config.toml
vocab_size = 14431
qk_norm = false
init = "uniform"
beta2 = 0.98
lr_head = 0.00853
doc_mask = true
dataset = "wikipedia_en"
MLP neurons of a small language model. Each row is named by its layer, matrix (gate and up: input weights) and neuron, and shows model dimensions 48-111. Each number is 50 + 15 x the weight over its row's rms, rounded and kept within 0 to 99. A neuron's up and down rows have the sign that makes its largest values positive.
A block is one neuron, or neurons of one layer that tend to fire together. Before each block is what it responds to, as a language model described it from the Wikipedia text at the highest values.

Responds to: Start of numeric values. Mainly the space or first piece opening a number in tables, infoboxes and dates, after a month, colon, bar or decimal point, e.g. "May 1992", "−2.9%", "$5 billion".
L5.gate317:44 36 79 59 36 82 42 30 54 34 66 35 54 64 55 30 57 30 57 60 38 66 54 41 51 51 35 44 64 69 42 59 65 49 51 71 34 38 46 59 40 45 40 49 67 66 34 34 59 52 70 63 60 50 64 53 53 92 21 72 65 39 29 44
L5.up317:42 34 56 85 41 16 67 32 64 48 51 65 51 52 50 53 69 58 65 79 79 29 50 47 27 62 69 54 38 51 42 74 14 38 79 70 68 44 46 46 48 49 63 50 17 62 47 38 43 59 49 54 28 27 68 32 68 29 43 53 59 37 43 35

Responds to: Decimal digits after point. Digit tokens just after a decimal point in numbers, especially decimal coordinates in wiki tables (33.'99'), plus vote shares, climate figures, race times, km.
L2.gate161:43 55 45 48 81 84 56 50 63 55 30 41 57 85 36 61 41 53 78 55 68 39 16 86 47 65 47 49 53 62 55 67 49 38 38 64 58 59 41 60 42 49 68 29 30 51 57 47 55 62 59 33 30 56 58 40 43 65 51 34 20 32 35 58
L2.up161:42 62 87 59 58 58 86 53 68 34 59 54 85 80 47 57 49 40 51 60 22 52 34 48 33 68 43 46 46 40 60 54 61 41 59 49 70 65 52 55 50 44 56 63 27 67 39 54 50 61 62 30 58 73 47 42 78 43 61 51 43 69 65 44
L2.gate249:64 58 54 78 54 86 67 43 67 52 47 37 59 49 51 58 48 41 83 63 44 57 51 48 61 29 93 46 57 61 37 71 50 37 57 44 50 33 43 40 41 33 38 56 62 54 38 79 69 55 78 46 51 60 85 53 43 45 44 45 27 57 23 56
L2.up249:68 51 68 76 25 36 64 50 64 43 39 51 55 45 33 62 46 67 53 43 36 44 42 22 34 71 68 60 42 58 71 60 57 26 42 33 75 45 02 34 48 60 89 76 54 59 52 26 28 50 41 48 46 56 73 47 53 58 61 19 48 70 63 31
L2.gate250:58 34 51 59 56 72 45 46 48 42 53 60 25 70 61 62 85 54 54 33 72 52 48 36 69 13 22 41 30 52 45 56 72 43 71 63 49 72 53 57 14 69 30 67 43 67 34 33 70 21 49 48 40 58 56 35 53 59 44 23 60 47 41 60
L2.up250:19 35 48 50 45 41 54 19 35 42 50 53 55 45 49 51 51 40 69 47 46 72 73 59 20 66 76 50 26 39 68 47 61 60 52 41 47 77 57 39 42 35 46 51 47 87 53 63 52 43 27 27 54 28 67 49 41 59 48 66 55 62 60 38
L2.gate304:71 41 53 47 53 63 28 38 49 45 58 49 83 68 46 44 29 30 61 53 61 52 38 41 30 78 26 30 34 55 54 59 69 44 54 30 31 69 47 35 61 44 47 68 64 60 36 38 57 46 24 11 33 53 55 40 38 94 49 76 62 48 46 59
L2.up304:51 75 57 33 48 78 44 43 38 69 48 45 56 35 51 69 64 27 46 60 45 38 56 34 63 50 51 50 79 48 67 55 35 73 64 47 44 56 50 67 78 29 34 44 70 42 45 46 63 38 45 36 54 60 51 59 39 34 43 21 68 51 41 55
L2.gate445:41 43 52 70 49 48 28 63 71 30 67 27 56 36 70 61 62 53 36 18 77 44 46 69 34 64 33 50 43 31 22 85 40 24 39 60 28 62 36 72 62 58 28 51 62 35 57 66 55 36 14 46 68 64 38 57 32 24 47 40 45 48 52 59
L2.up445:19 15 45 58 47 64 77 24 39 59 39 70 37 78 64 80 12 59 19 41 70 48 56 42 55 66 25 45 31 51 36 43 53 55 44 31 70 83 89 41 49 39 57 45 55 69 65 53 49 48 43 43 32 42 44 58 44 69 51 79 61 52 36 33
L2.gate450:53 27 25 74 75 71 46 41 44 60 47 43 72 52 52 53 22 40 44 51 99 34 45 44 47 42 29 62 54 47 41 53 66 46 62 18 57 57 40 47 34 56 56 39 39 39 48 51 69 60 37 51 57 30 56 24 57 78 31 39 42 68 67 28
L2.up450:36 64 56 27 46 43 41 48 52 44 52 50 68 41 37 54 59 50 46 45 48 23 57 49 44 49 64 56 48 35 53 45 39 44 37 50 31 42 63 57 78 52 34 62 51 49 40 53 53 62 38 54 61 80 41 64 51 39 73 39 26 42 43 36
L2.gate782:61 57 51 35 40 65 64 50 61 62 34 61 70 54 38 88 78 68 38 48 59 49 40 45 40 64 55 49 72 58 49 63 37 60 41 77 64 90 50 55 26 36 04 61 50 54 59 59 40 50 70 39 53 58 36 19 16 44 62 58 51 71 47 48
L2.up782:56 37 48 36 32 65 62 57 58 58 75 77 41 53 22 34 37 59 49 48 52 48 61 35 64 61 57 67 14 92 36 51 49 54 34 52 66 63 33 58 61 40 34 53 39 63 65 72 62 45 53 03 47 43 69 47 30 61 48 74 55 50 53 79
L2.gate821:46 72 53 53 57 52 58 35 51 47 45 66 55 60 55 75 40 45 50 52 62 48 43 69 39 54 49 65 19 56 57 68 47 73 42 23 24 67 80 29 36 48 73 54 47 47 59 39 55 65 53 40 27 39 55 50 35 31 57 43 78 48 52 40
L2.up821:69 44 49 53 44 65 80 24 46 51 33 47 47 73 74 55 37 38 60 42 42 52 36 17 35 45 60 63 68 53 28 36 54 66 82 39 63 29 31 38 23 63 46 83 40 28 58 48 44 43 33 45 44 43 31 35 58 44 56 57 46 79 62 60

Responds to: Personal name completion. Final piece of a person's first name, middle initial, or surname inside full names in lists and prose, e.g. Jür-gen, D., Pold-ing, Eisen-man.
L6.gate106:45 20 45 43 34 57 55 53 57 14 50 14 49 54 31 45 73 68 44 49 29 45 39 55 64 48 34 70 75 10 55 67 53 34 56 63 62 53 55 14 59 61 56 70 36 30 32 32 26 56 15 37 45 40 82 45 36 47 47 53 52 27 67 48
L6.up106:25 34 52 36 49 69 41 57 51 37 34 70 64 71 32 65 29 75 34 41 61 72 59 48 28 53 48 62 61 73 31 46 60 74 70 38 30 60 55 57 59 20 73 44 48 33 65 34 41 18 59 60 40 53 45 56 67 51 10 65 53 65 59 55
L6.gate243:06 45 69 51 39 33 34 42 51 35 62 31 29 40 63 65 28 52 69 55 56 26 51 48 41 49 45 69 97 48 47 49 59 37 32 55 48 64 39 55 70 59 64 51 41 32 54 50 54 72 58 34 50 30 62 52 73 58 24 45 41 61 73 36
L6.up243:32 43 33 63 65 48 76 75 56 43 30 36 41 35 87 35 93 70 66 69 67 44 49 67 43 73 65 45 52 43 61 50 49 66 49 49 78 61 76 40 27 33 40 81 31 48 38 55 45 41 47 40 62 48 67 35 58 39 49 33 59 34 34 33
L6.gate248:20 60 38 69 49 51 35 62 43 30 29 35 50 44 57 41 50 56 36 55 54 37 51 68 44 41 64 57 63 39 58 54 65 50 42 62 48 61 50 51 34 48 52 48 43 58 66 37 47 80 56 39 81 56 62 60 50 54 06 42 54 23 31 69
L6.up248:53 57 45 54 62 38 51 19 49 42 71 50 59 58 38 63 81 69 50 61 56 64 42 67 68 34 55 34 35 41 41 53 37 27 50 61 51 70 40 32 38 96 63 34 66 37 66 30 75 29 48 44 56 38 41 59 85 17 59 49 54 47 19 46
L6.gate330:40 39 38 31 43 63 44 45 41 25 34 64 24 60 47 47 29 56 39 34 54 31 36 59 50 49 47 50 60 53 48 24 59 54 28 53 34 61 72 41 52 35 54 74 64 36 76 45 48 52 52 57 57 43 62 42 48 62 51 49 78 49 76 53
L6.up330:40 50 51 50 45 36 50 37 40 44 38 38 51 48 61 64 24 71 58 70 64 31 48 35 28 41 68 53 58 68 49 46 54 28 64 31 43 72 51 45 70 40 66 40 46 54 58 53 42 70 36 31 56 34 41 67 54 50 50 67 45 48 47 48
L6.gate342:17 43 39 69 81 44 60 52 45 72 44 52 31 55 59 48 77 47 75 44 58 47 64 43 62 36 49 37 55 72 37 63 54 90 63 29 52 55 31 40 35 58 67 35 51 53 54 32 62 42 51 57 55 43 80 40 44 38 42 38 45 56 92 75
L6.up342:27 56 47 77 58 52 56 61 30 64 30 52 58 81 52 23 93 36 83 55 82 28 58 33 68 34 64 51 73 61 42 54 65 66 54 59 46 57 59 45 47 54 75 59 43 43 67 42 63 21 65 45 31 26 48 35 49 58 40 57 42 39 69 72
L6.gate402:44 50 31 82 37 50 77 46 57 34 56 44 40 91 51 63 30 66 34 58 42 39 46 55 40 54 74 60 50 70 46 75 46 55 31 51 57 63 59 40 21 49 36 61 48 61 53 72 33 72 69 55 67 41 57 24 37 51 42 37 65 30 61 39
L6.up402:53 34 52 82 31 32 71 32 27 31 53 31 48 50 35 55 37 69 48 60 64 49 31 77 34 60 74 44 57 69 49 59 59 87 51 44 42 61 42 50 45 64 39 34 42 43 36 65 46 74 76 50 56 48 55 55 68 61 30 44 38 16 48 50
L6.gate436:34 59 45 47 20 57 57 59 42 14 45 36 49 38 62 63 55 89 46 63 41 41 36 49 51 48 56 30 35 50 47 58 60 46 30 34 38 60 32 33 21 43 27 57 54 52 49 44 30 90 59 24 50 42 67 60 52 47 42 52 75 32 63 40
L6.up436:31 33 30 40 44 67 18 47 37 39 60 70 56 40 28 60 50 48 49 38 36 49 34 32 32 53 49 40 75 71 62 45 57 26 50 72 40 76 69 53 38 50 57 49 47 41 49 54 79 62 67 43 40 53 37 50 60 25 41 60 54 41 48 40
L6.gate763:36 72 37 56 30 44 60 34 45 40 36 34 36 35 38 77 53 47 32 36 60 75 67 37 53 54 52 34 67 38 43 43 77 53 39 68 31 59 39 59 35 45 33 68 48 49 43 69 12 79 63 39 37 45 52 63 37 47 25 38 37 41 61 47
L6.up763:62 41 53 51 46 74 39 77 51 60 42 37 50 57 84 47 56 68 42 81 70 37 37 54 64 24 58 58 40 61 57 37 48 42 58 62 29 57 76 69 51 43 62 67 40 61 74 52 39 59 43 60 36 57 56 63 69 45 54 60 64 48 64 42

Responds to: Clause-ending commas. Commas, sometimes closing a bracket or quote, that end a complete main clause mid-sentence, before a continuation like "but", "which", "where" or "including".
L5.gate117:47 65 40 47 48 83 47 55 69 41 44 48 23 60 71 57 65 69 54 39 71 54 30 52 38 74 45 49 48 51 35 39 50 54 62 51 49 60 33 53 53 47 18 69 48 33 57 65 35 53 57 31 59 41 58 25 64 81 43 33 47 53 18 69
L5.up117:60 37 70 48 48 64 66 32 59 46 93 55 45 20 49 62 71 26 29 46 22 70 61 35 67 25 52 46 54 67 44 45 65 49 32 27 56 32 42 31 08 61 51 45 25 53 81 54 48 48 73 58 55 62 33 54 39 50 44 39 74 53 55 43

Responds to: Personal names and kinship. Given-name endings and kinship nouns for people in biographies and plot summaries, e.g. Jenn-y, Laur-ence, his father, her sister.
L2.gate181:53 48 47 41 49 68 53 49 60 73 52 45 81 45 76 51 55 51 23 41 67 53 44 58 56 54 52 54 49 24 36 50 39 66 68 61 42 50 38 57 65 65 53 35 51 53 38 65 62 57 45 73 53 46 40 74 37 54 25 37 35 17 54 62
L2.up181:76 41 65 20 48 59 59 12 47 57 57 37 37 24 60 44 66 67 28 44 52 72 69 33 64 74 61 60 41 35 43 52 40 49 62 42 69 60 40 70 42 64 46 56 34 42 18 54 66 42 39 79 43 65 08 52 31 37 54 41 50 67 53 35
L2.gate192:39 66 54 51 51 54 64 53 43 43 45 14 42 49 48 57 65 59 45 16 72 41 29 65 44 68 48 38 67 32 71 63 66 30 54 73 30 55 65 34 45 60 40 62 58 24 63 35 54 35 53 73 46 28 62 39 53 52 65 54 39 51 54 50
L2.up192:28 65 39 54 71 55 43 45 28 58 21 33 64 68 22 48 73 89 51 43 44 59 44 82 66 58 64 37 50 47 44 44 53 59 52 65 41 54 56 58 46 53 53 70 55 55 54 32 52 38 38 53 43 38 42 20 78 31 67 52 31 58 63 63
L2.gate290:53 63 48 74 65 51 50 39 45 29 48 50 56 44 57 57 49 65 26 43 80 34 39 61 34 49 64 57 60 41 47 49 70 23 18 42 45 58 39 56 43 52 55 61 41 47 44 26 44 59 48 73 65 25 60 30 70 60 40 24 28 58 71 71
L2.up290:52 64 52 58 58 54 40 45 40 34 37 33 52 46 58 36 45 52 19 45 77 52 41 86 37 63 62 41 60 25 54 54 52 41 40 72 33 62 43 55 39 70 50 82 46 38 40 38 71 44 59 56 46 56 32 58 68 51 36 23 20 46 48 67
L2.gate314:52 39 53 30 67 53 59 53 59 38 39 63 46 60 40 28 22 35 49 31 53 45 45 27 32 31 47 42 58 59 62 41 31 50 35 30 48 25 44 48 52 51 32 53 53 51 27 37 65 41 50 49 52 52 35 36 60 56 40 55 22 40 53 31
L2.up314:36 56 46 49 58 38 67 61 75 50 43 63 39 45 56 57 41 54 51 63 28 67 58 61 37 55 45 43 57 47 38 30 48 44 20 53 35 24 55 55 64 42 32 62 82 20 32 51 37 55 59 59 54 61 73 37 76 55 49 65 39 31 37 47
L2.gate494:69 55 60 65 45 62 47 50 47 48 40 31 40 69 56 79 69 67 29 35 68 53 77 55 42 54 53 63 60 20 49 60 73 47 44 47 64 49 62 48 73 42 34 47 18 47 60 54 56 58 36 32 38 50 54 35 46 31 57 15 39 38 43 31
L2.up494:28 46 23 49 61 45 53 58 37 43 48 90 28 31 48 34 54 61 30 19 54 47 76 60 62 58 59 51 53 56 29 53 48 35 31 12 24 64 85 47 40 17 61 70 28 48 76 62 70 77 38 66 57 44 73 55 51 48 45 43 99 59 50 42
L2.gate557:68 55 57 50 26 61 26 89 61 36 41 19 53 29 32 49 49 52 33 30 35 37 47 59 16 51 55 46 61 54 37 55 37 51 25 38 24 44 41 61 75 40 35 31 39 53 57 41 53 53 53 47 43 26 43 54 45 55 60 29 66 31 33 66
L2.up557:40 21 16 63 53 23 59 32 50 52 37 70 36 56 55 35 57 48 40 46 94 45 47 54 38 76 66 40 46 15 57 75 59 49 60 43 56 52 52 46 81 77 49 52 45 33 45 60 37 76 55 60 49 23 44 36 79 64 27 64 52 85 56 12
L2.gate781:47 33 26 31 30 44 52 44 39 34 31 29 52 58 50 72 61 70 59 29 84 78 36 44 47 65 83 49 28 32 54 31 74 48 79 31 53 56 36 58 33 66 66 51 40 49 34 48 31 79 60 67 61 46 35 45 69 64 80 54 29 44 46 42
L2.up781:68 88 75 47 37 60 41 47 40 52 44 34 69 41 75 58 89 40 38 56 38 67 36 44 26 47 68 59 79 47 57 76 47 73 52 28 26 51 55 44 62 41 52 59 54 44 45 74 62 29 44 58 33 53 16 25 62 47 61 63 53 69 66 76
L2.gate949:46 84 38 54 26 65 44 40 48 42 52 69 51 43 24 40 49 49 32 64 51 49 73 71 51 60 66 62 58 59 50 60 26 57 35 48 56 43 47 52 30 46 57 48 53 47 45 33 53 70 47 35 35 50 69 62 41 44 72 40 46 35 40 38
L2.up949:68 46 44 51 38 48 20 53 39 28 46 75 42 33 52 00 42 62 32 48 66 63 29 59 54 37 51 67 53 09 54 65 57 59 52 62 38 31 48 27 57 72 24 48 40 89 64 45 59 24 62 64 47 66 56 72 37 43 50 27 47 59 47 41

Responds to: Surname endings. Final token of a person's surname completing a full name, in tables, results lists and credits, e.g. Conn-ors, Car-penter, Smith.
L5.gate998:36 32 48 56 46 68 37 46 69 45 54 62 32 57 45 53 43 47 44 50 60 28 86 59 31 48 53 45 67 31 50 50 68 43 32 58 46 34 76 36 33 47 48 38 58 51 35 49 12 30 54 61 35 50 56 54 41 68 25 33 54 52 38 53
L5.up998:19 56 33 72 44 28 54 33 54 37 19 65 75 51 55 61 48 82 30 51 57 58 82 52 41 72 57 24 70 19 46 51 75 26 45 48 23 65 78 65 41 48 76 67 49 68 47 38 43 44 30 46 78 33 52 54 51 67 15 60 32 81 37 52

Responds to: Clause-boundary commas. Commas ending a long clause or noun phrase mid-sentence, before and, which, who, where, as well as, or 2016.
L6.gate190:49 25 35 50 27 33 49 23 54 25 43 60 60 27 52 55 48 65 64 46 53 32 09 56 35 49 43 53 49 49 47 57 38 36 61 64 58 38 35 50 50 45 53 75 81 52 43 63 62 67 34 23 47 33 62 41 45 41 42 13 42 50 57 60
L6.up190:39 43 26 48 64 52 88 29 68 63 46 59 27 47 43 76 57 48 38 55 33 80 60 25 62 53 24 45 64 34 42 38 48 65 78 47 21 35 17 46 43 75 32 35 48 49 37 43 42 48 54 53 65 71 51 50 20 71 55 65 44 33 46 66
L6.gate303:49 71 51 45 62 47 40 41 69 44 44 41 77 60 66 72 40 59 48 41 64 38 52 30 34 56 65 58 66 21 54 43 19 26 52 55 52 38 56 59 72 66 24 60 62 56 62 49 78 61 29 38 75 51 59 23 54 55 49 30 48 58 55 58
L6.up303:34 38 77 34 27 59 68 66 43 63 58 65 44 60 24 39 42 67 50 17 21 68 37 58 35 50 00 46 47 54 44 42 84 58 60 31 55 48 22 49 39 44 66 48 21 81 63 23 21 49 51 33 46 29 33 63 31 41 25 39 50 66 55 43
L6.gate390:54 33 37 49 40 56 15 64 46 38 47 35 63 60 55 44 44 34 57 46 40 17 75 41 49 33 56 22 64 60 46 46 39 39 59 60 36 99 50 54 66 51 56 26 26 55 69 52 44 38 79 58 34 56 36 55 75 65 52 41 34 45 62 53
L6.up390:28 58 56 62 35 40 48 60 64 37 41 42 49 99 76 46 57 42 45 34 40 53 66 48 53 65 33 32 69 30 56 61 53 34 68 58 59 67 41 55 49 36 76 42 52 59 45 44 39 56 75 44 55 35 42 41 41 46 29 40 26 47 29 40
L6.gate411:56 55 57 61 70 27 62 47 46 10 51 28 57 71 37 85 50 59 49 52 49 55 38 53 28 51 59 38 56 46 41 46 33 45 38 50 59 24 32 21 31 48 39 65 31 49 46 44 52 73 63 46 87 43 66 42 54 47 24 55 57 58 49 58
L6.up411:54 43 54 78 67 15 58 56 56 65 51 60 58 80 38 48 48 20 37 48 30 55 61 65 53 46 46 39 00 57 34 21 52 44 44 30 60 28 73 31 62 35 44 70 72 71 63 63 42 45 73 61 86 27 52 43 39 49 30 29 44 42 69 81
L6.gate609:54 98 45 52 56 37 50 42 50 45 48 31 52 59 49 25 44 48 40 66 47 34 43 32 48 55 59 45 53 50 61 47 51 25 62 50 60 62 34 56 18 45 56 39 28 71 32 52 80 55 44 54 68 41 50 56 57 56 38 61 41 56 58 55
L6.up609:68 55 49 61 34 46 46 63 31 56 65 26 61 82 45 60 50 43 61 61 52 35 58 79 42 51 74 75 60 68 45 57 57 45 55 57 53 79 57 69 49 54 37 54 45 28 59 42 72 43 56 30 71 34 65 65 60 40 37 47 45 51 35 74
L6.gate664:36 58 52 24 62 37 45 48 37 42 35 52 43 63 62 41 62 52 54 43 30 49 58 44 43 37 27 56 62 52 61 54 57 17 66 33 82 56 76 41 63 51 67 33 21 53 37 63 64 24 47 25 49 36 55 74 45 33 22 52 39 57 31 66
L6.up664:52 57 46 54 61 61 66 48 64 30 63 67 21 52 63 52 65 67 39 57 39 22 55 43 22 36 58 45 31 51 79 19 50 58 38 62 38 45 56 49 44 58 72 94 65 32 55 40 42 40 39 50 61 21 65 26 33 48 13 69 64 57 57 62
L6.gate682:22 60 62 56 68 52 50 50 29 49 41 62 65 66 56 57 22 36 36 36 55 53 37 40 34 71 70 24 55 24 55 40 52 20 42 50 44 29 62 24 46 54 55 46 46 29 82 73 61 63 55 61 66 53 37 30 32 59 22 45 48 64 60 53
L6.up682:18 55 47 59 90 47 53 40 38 35 37 53 44 61 53 45 35 41 42 47 56 52 48 47 51 68 40 51 17 64 55 20 54 44 38 43 75 27 56 68 57 61 22 66 66 47 73 63 53 41 72 32 56 61 37 50 56 11 21 25 56 45 27 47
L6.gate757:23 52 56 41 61 51 41 48 57 54 44 34 60 57 35 42 67 57 33 55 55 31 33 42 46 57 43 85 68 45 73 44 47 42 77 04 65 53 46 48 50 46 40 60 48 39 50 70 79 54 45 46 49 68 53 39 46 35 74 65 43 47 69 35
L6.up757:42 20 40 13 28 48 39 48 37 45 51 25 58 66 60 36 40 49 42 34 46 56 46 39 64 43 27 50 49 40 82 48 72 43 42 43 37 54 47 47 27 49 57 37 55 30 60 43 62 75 64 63 52 55 47 54 72 50 49 40 57 64 09 75

Responds to: Decimal coordinate digits. Digits right after the decimal point in decimal-degree coordinates (38.65…, 116.32…), plus weaker hits on year prefixes (19 in 1957), decimals, and word-piece continuations.
L6.gate218:51 56 44 38 63 50 93 38 60 44 58 76 57 52 79 50 47 57 64 45 36 32 44 53 50 21 46 48 67 44 47 86 67 46 70 71 99 51 57 35 61 68 49 43 23 51 53 39 45 51 62 41 64 55 60 56 18 53 49 29 62 67 49 42
L6.up218:26 25 42 53 77 54 65 38 57 53 61 93 57 31 14 30 50 37 51 58 39 65 61 53 22 26 90 71 52 26 47 52 40 45 64 71 68 32 28 51 34 35 57 51 59 54 48 31 38 83 61 54 46 50 38 57 38 58 30 24 81 46 76 53
L6.gate314:29 40 49 39 60 73 65 51 52 38 42 56 66 66 31 75 41 71 40 45 49 33 70 63 50 47 63 47 81 50 54 42 49 75 81 43 63 66 50 45 43 55 51 49 40 77 66 45 54 63 54 20 36 69 33 79 47 45 17 57 75 58 42 39
L6.up314:38 42 49 19 33 60 52 55 41 60 27 54 64 71 50 58 47 47 72 52 54 56 49 49 46 62 53 42 51 51 50 81 35 47 51 87 52 72 54 49 45 36 73 52 55 65 41 63 72 22 73 28 29 64 55 29 51 36 66 45 49 26 46 44
L6.gate468:22 44 66 50 68 70 57 35 39 35 51 34 61 72 66 49 12 62 68 41 39 59 53 45 23 40 47 51 32 43 48 44 38 32 57 63 59 11 40 46 43 62 34 39 57 69 47 59 49 57 26 39 52 54 57 60 10 60 02 60 50 06 48 69
L6.up468:27 38 40 65 42 42 33 32 39 53 78 23 64 51 64 66 49 71 31 45 38 48 63 71 35 53 47 28 29 33 57 51 55 46 60 48 53 43 57 81 51 51 62 52 75 35 68 39 41 30 66 79 81 67 55 26 54 56 60 42 55 71 29 61
L6.gate565:55 31 66 80 48 69 61 68 46 40 35 62 66 66 32 37 51 28 67 48 41 29 32 28 71 56 61 57 66 39 51 75 27 53 85 55 73 56 31 39 55 67 39 32 32 42 51 48 46 48 60 59 53 52 48 43 55 54 58 66 60 74 33 29
L6.up565:88 40 51 61 39 57 52 60 41 64 42 47 71 63 30 59 20 52 62 40 57 36 31 57 44 62 47 34 36 53 61 42 48 66 60 67 62 42 26 47 62 60 85 52 46 46 37 45 31 57 78 24 45 57 53 55 21 48 51 53 65 85 55 66
L6.gate586:48 45 42 42 61 55 67 68 55 56 71 40 64 59 64 70 51 44 87 40 52 41 54 48 76 57 33 40 27 51 52 71 39 56 68 39 65 50 36 35 56 59 29 31 28 68 50 54 58 74 40 44 50 51 54 57 43 50 62 57 60 51 47 53
L6.up586:42 56 55 55 38 36 71 57 56 22 58 44 49 53 49 83 59 18 44 38 58 24 52 57 61 44 30 71 72 62 30 41 32 58 51 38 57 51 41 54 33 55 27 52 43 65 60 25 36 41 63 48 44 39 58 86 30 38 28 59 57 43 38 44
L6.gate936:79 28 49 63 39 60 46 67 39 52 53 56 49 46 62 57 29 33 20 56 55 35 21 34 08 57 46 49 62 68 68 54 43 52 47 56 80 63 62 20 48 53 34 58 65 45 50 29 48 43 37 54 50 19 68 51 56 42 74 55 75 42 41 43
L6.up936:49 54 39 53 64 27 57 51 34 48 70 80 36 50 67 58 56 63 37 21 35 53 44 63 58 57 64 48 42 33 43 65 53 64 52 25 30 56 34 54 40 18 43 54 22 55 29 56 62 56 37 60 50 83 70 35 33 25 40 59 45 44 55 51
L6.gate944:59 26 26 41 48 56 62 57 49 38 41 47 49 57 60 51 54 53 58 48 44 42 38 57 28 79 53 29 39 16 47 73 29 39 62 30 76 50 46 62 49 46 45 69 58 29 47 46 47 42 70 49 37 47 67 55 39 04 51 42 83 30 16 42
L6.up944:72 47 45 41 45 49 52 33 49 20 47 56 88 77 23 65 48 28 60 34 66 51 62 84 26 56 50 70 42 29 64 50 43 32 37 29 52 68 64 75 38 61 63 37 32 48 35 37 39 46 62 32 34 52 78 53 69 31 56 30 78 58 40 26
L6.gate1022:35 46 39 46 76 49 65 68 50 42 38 57 48 52 83 61 37 25 69 76 33 37 46 80 36 48 67 34 44 53 34 75 50 13 59 54 53 49 40 34 57 50 48 73 43 62 55 63 48 48 30 27 45 42 48 54 27 12 40 35 69 60 22 58
L6.up1022:45 31 50 21 39 56 56 34 53 59 41 30 90 51 22 51 35 44 91 49 62 46 31 61 44 50 42 89 39 56 58 65 67 53 55 84 44 52 69 37 55 53 73 52 61 33 58 41 64 74 70 34 51 49 75 58 55 56 51 52 51 34 47 45